Weights of a small transformer language model.
Architecture: RMSNorm before each block, rotary positions, no biases in attention or MLP.
Training: a variant of Muon for these matrices, 11499 steps.
MLP neurons of a small language model. Each row is named by its layer, matrix (gate and up: input weights) and neuron, and shows model dimensions 378-505. Each number is 500 + 25 x the weight over its row's rms, rounded and kept within 0 to 999. Numbers have three digits each. A neuron's up and down rows have the sign that makes its largest values positive.
Before each neuron's rows is what it responds to, as a language model described it from the Wikipedia text at the highest values.

Wikipedia table cell words
L2.gate1515:503549534501473523513444481449532447474486471485493501494489510469499493537487490482482490511532466468474471502484536484500478504511537506494499521522546516469485479490466497508505554532507454522486519512495514478519479506530469494522493474523514539538533493473517527506512477514538471483466508510484567538509468524507458488463509504510522462480518507540531510455517442477534460541489
L2.up1515:473529559518486487466478483489505466483479478490464481479478490490497454512472489519537497490494471491526469570449500522493538519472517505509539477495537510490507515505497516491513527563491526498510495512488495483502504524516462522517504483479481501501494538483511517494496532497491495458518503502492509551498533488524492494489487523503463470494489477516492484521520475525502505466469

Quantifiers referring back
L2.gate1370:490544428484460494513460509491525491467511470500523510512519473516457542487507528554515489539484506539527560499472485468486511518494500540476533460499523488509455458521495459449496484513493508476512462538471538515497504472477467495463494471503487502529494481486507510497498498477466485507503520459478521515496488499496510516492512500544482472546481488526465514503522505457476503477484
L2.up1370:504513477493504524462518462484527517506460442467533487511508505521496509496487507491494462515490477505496493527485527467533482504504484493526507466525494466471484515476507518509539470520501500522513438487529494502462518523534529529518484471521479498508471523506492476538493524505522517511527500538491482444491480521465507524486535483476476504493465469503502500496480533488457510498507

Word-initial re- fragments
L3.gate2284:503474524518495543507498494487470540449491479523492472491485490497532519513502476488535493480469469473489463475500523482492517439505508533532497530521511474535499505508502473573513503540542552464514487488474473496528489489488491500500510495507517553503500495509473517490487509496505503487459474474497553515522482510515536509531504483489496479515469544494530484515473489517535464506479
L3.up2284:506494498511489456533450503503534528508485508491510519540474479558527513511496475464468500484421513465489497501486474523522491499475485452503484494541479478480503498525499494513498480525488470513458471559501493468509502479480504473488534549460503528503480531533477507495479563489481502513492478559517482521538503510456511494514497530504498475468504507466484521473503512545459514505519

Football club and league context
L3.gate959:505541505486465498530524524455493469516504506506519533528486508554497539510474526521484526472515554524520492518472487473487487489469510517479448552508481563513521493538500522515470537515460531462490538515466497488529561511480500514486483507495498489509453451482538513500513536506509486490517498499510508465517444512525505464523489495506501518491482487509479520457493516508559506491508
L3.up959:482489516482498490513500493512520468551530527473528524512511509528495491493511488483477495508514466510513497534481466495459479523497515479507467481519503589537451567484466508539502502561440522498494514462495484463491547498453460479474464540510493531506493512494532544498523510496533477483463521553512496475471488492490494469499489546500495544519512459475480543474472478488508488504486

Mid-word e-syllable fragments
L4.gate1403:499522479460508479486467525485481482491502483528478506495494480495507530454436492487458484503468435498493510528523477501507498458456476481504498452531537472490503515488517492499492513522476506502517528498506511526507516505482531501562492479465501475482473554484492495489494488470496429476508515523487509492490470505531532510558484486475471519514562471464521505478478517501528488525492
L4.up1403:499507488476465486497478514510498515505534544520492514531490511514528543516485506452541509527517494524501502471530458516497504504499505496497502470534492490519497485441479511513544529518553524501511464501498480496509534476457457533491494504522509463535538475490514489503521523445530475473528525508484498504479521455465534564503502499505521510472475455487531541472466540511510521533520

Final piece of names
L3.gate369:488465523519537492490496510507487509474504460498495482484475506492479499498536446488496502552473500472520449478525464521491510491471548506519542556508470496532558519507448503508513496511482490479540505572504481550520527506478487473497494593487495512514517543486527504493503485484479516461483469534515509497510481537474469487496496528504452494484455536493473521524510469525490482480518
L3.up369:499478497525510503489528480528462447437517488502500502527449473530504479462478480502522485524487493492533505470514525517526499501468474477540541515486479533489511509512509511496512502483488502501513518526505520493517513484480460488487546489477452510472483489491493459497483486476501512500514467494504471533511471459503481515522494500469457471492492527505481519494543554509518508538506

Predictable phrase continuations
L4.gate1159:491520524524461494516476518483488504542505519555455526445496528452524518467517453469500486524515494494479531501499495469480521524512529538477533480461480470506577496512486469514499548453515527496537542491510485517514512495512528497518464548558529492500495473512529460502507514512501512532481496476517539513532490514488495553535494477561467535490505493535522481484507472448503517530492
L4.up1159:512503537503510498512474502549526488478505501482534498519488516483492488517487516505485548484516523528513518519495494502517537489498549503545449557545505498558474472461500542483489547513470494520558528518471496492485490505478465496483442546496549478481469525524446519537504471464501492517517482504502504490509507526499502458507495505470483503488483454479491511499509498531497461498520

Predictable continuation starts
L2.gate1854:498476497544469464495478510482465526482524478495501523448534491538515440510528495553512497476499534494509536462495469509529506514455476550496506521479506440455431487485476509482478496481493518474511480511524535513473494514448481505520517564523501560511498528501502495509561456517522516524554519521540524524479550494512518535503527463493484508527509481485511513559477493510500477504519
L2.up1854:531463451494505530495525474486520486479485496483475506546473459544499486513468530481538497518489528487515497450525521488536483520477529490480535502471481475456539515483460434477495488488553513495495482457503486470501503523560497487455525501532523494487464489501483535498493450501485530468484497526481506458545523485535445473507510490470491545443523500470494480459513525498497491516502

Surname-final word pieces
L4.gate1712:514517499478483486484542522508474535421500507517514541513531469515440470476537497524503532534466530490502472460514550498549515502464481494496454487484530468504552489499530503471536503544507468524530546499490522512477466496498534486523519492515498515511543505482554483533508476496494487479508499513519554558520492492491538450472497493514461534508508510493471460499500454504506539482453
L4.up1712:510487441551484509488487491517507477541541510491506486516501520477466478518500529484542476497477495492523472486502510457488539484487543530504478476494525530479529530493486512489537498513504467546518533513463509470525471499469507511529510502489498521471478500508501567545516497480504475478529505497478496475481546496463481545495491534468472489482510485511494464512500518442490478445537

Name-ending word pieces
L2.gate358:502488436529501464490478521521492488510479482503477472509485496535441483503512517535551515501477518536477491506502472497501508452453541516499455473497513489487508483498476495507519516504501462553511486507471551507522501479471524481492517490448467494486471518477518487535507490504480529456461465474471475488518450518450519548528472470513504475557488498528492513532496505507496505479489
L2.up358:497515471577536489478476467440480536495503490533499519509483497486501523521491496436520508506482525516508523574516504515477466534514508491484522485501541509503527519561459497501516540493511471466490510503506529512522506458449516533499478473537446491456505505514480498488471532507493492478489533515475464498517449458483498485511489498484529490529500500478502476523486493473472496518518

Place-name endings
L4.gate2352:494473483474504509497482467502535529504458431524524497475514451483488516489515498503497515481530473461510520539525519455504508538532541499497479472485501496531546496497543478487519486516473517466468494492485505528506526523490538468496450501469480500481478528516518469525490461515532501471534463536532502503514479495472467510471523513527485462510504490514487478473484489493487501494501
L4.up2352:465501488512532466513493498485500481489454486507505461489506466514483497528504507481551524475507506487499499539487466528484517517487468502492508508474510488506491530481497516516503504496466529462470516493513499508545485482507529503495451527502533494498498506484523495487532428466489486504518502539542521490499497447458500520487490465477502528493499522456499531485499502500545497532562

Sports tables and names
L2.gate1077:529541509505480498513492492547477532492494505566510520509457478521550488511458472486485462464506540533547512476447474525549500496484441519503465476529529478527507489523514478459508489520505494482490446483525533514506498488477498537528521532532536500513488516513519520486478513489514473463527510516501510479520543470476493454522500500511477471504492516534506517488481465468523484456498
L2.up1077:475533527521531517473493537492544512464492544536467448520491523499505518503473515497540463451515475491562504480511469508506488477527510523528457495527536487532502538452496545450511510488446478538474460476522516515526505446478503476510498492504526510560538502463522508487510498484517456510514545524502510470509511495504460487538504479557504545462521494537474524474458469460468523525519

Foreign-name word fragments
L2.gate1453:522511592499514475522507510463503503473504507479518527527494456523502528480499518521549476480509531485498490537484499463495489470496457484487497443500504512487499508456490505477487483482456526470539479476513527493491488527479503526490487507563449513491532498495491471489493471462473499562530505518498512481483495430526512509512439512474550464467550434456547487520514485496536477508511
L2.up1453:487479525474512502507512535489512483514509492499492500511519446504543475491501476467491508475509501533499472506506532469497502512490546476497527457517502478494444501520529493488477509510512514433512454536504506441506549563519519499516467511533522553473508517495456522472545459448531493511464489502485518498523541527500538515481496540494489482499519487474554467508518524508490493497500

Quantifiers and small numbers
L3.gate2001:536465495523488551541525557433534522502447447560486492518522492520489538492478492538511529503504496526484527511496516506502451504519538479505474508541461521485495496496544503496501503524495515524543475467495523494446487477547515477505552543495481531507479485505496488513469473506482484518478489472507545456441510519474499535486588480492496509516491484525499506517486467493491497479555
L3.up2001:510501533473488491524486521466508497468501461495465506497499467481490499524518489559530522487533538472472481487538525487517498493492508496537538534513502498486467509503548486467532532500487528478509456539483546499453485493484471488483568524513501494530469507451494507514463513462466508471478509509510529509510514493545538508537488475502504497500519504506497502503470405469488488463441

Before a number
L3.gate504:503559492513536529465498510447525496534495483511543475504503547467497519444486523519490479551487531493482514508465492450512469499510492529472529492486528476491479523518481484520492543473509519503525500474494532494510505543526529480485528500521557514485503483524477505530483513508516511492529494513488524491530480487498501519503499441467488457488513504451507524502507495471446442529516
L3.up504:464531507544464519516505495466537504515496512528483459485488528480501490479496473479482478544508508464463472446518458460502508502512457517490512477515501485485499517490474446533493561486473488461514479519537501489497482525499525496485512493479502520477489480507490489499487495480527494510477508458513532515526510465528463515543510548475444478495507499513492534523503478495474490510462

Word-final piece before boundary
L3.gate1210:471512464485523496497495478422533467465482488493519475534530513485482501481498490539480486498532495512522472498507476487497506522514566490487502460565538522507483484560522495549556519478467534520500470495503490520520525491483499519495529532530516486508512498440481498524504460486505504497485467489486520523515434555531498486481510522558480498520479502512490519512530505510455486481501
L3.up1210:568482540487537474520501484500511509511528525491461454501553503496534471461509529504520467476482504537527458508469459466517540539539479477502476543501491463510550501541473504491481446501494502494510525523511545449476481486500537548539491461457476491455502497472501503439476493537497478485533487498548521491472493493484502506496470493482495555499509543527513470456503539509504501517491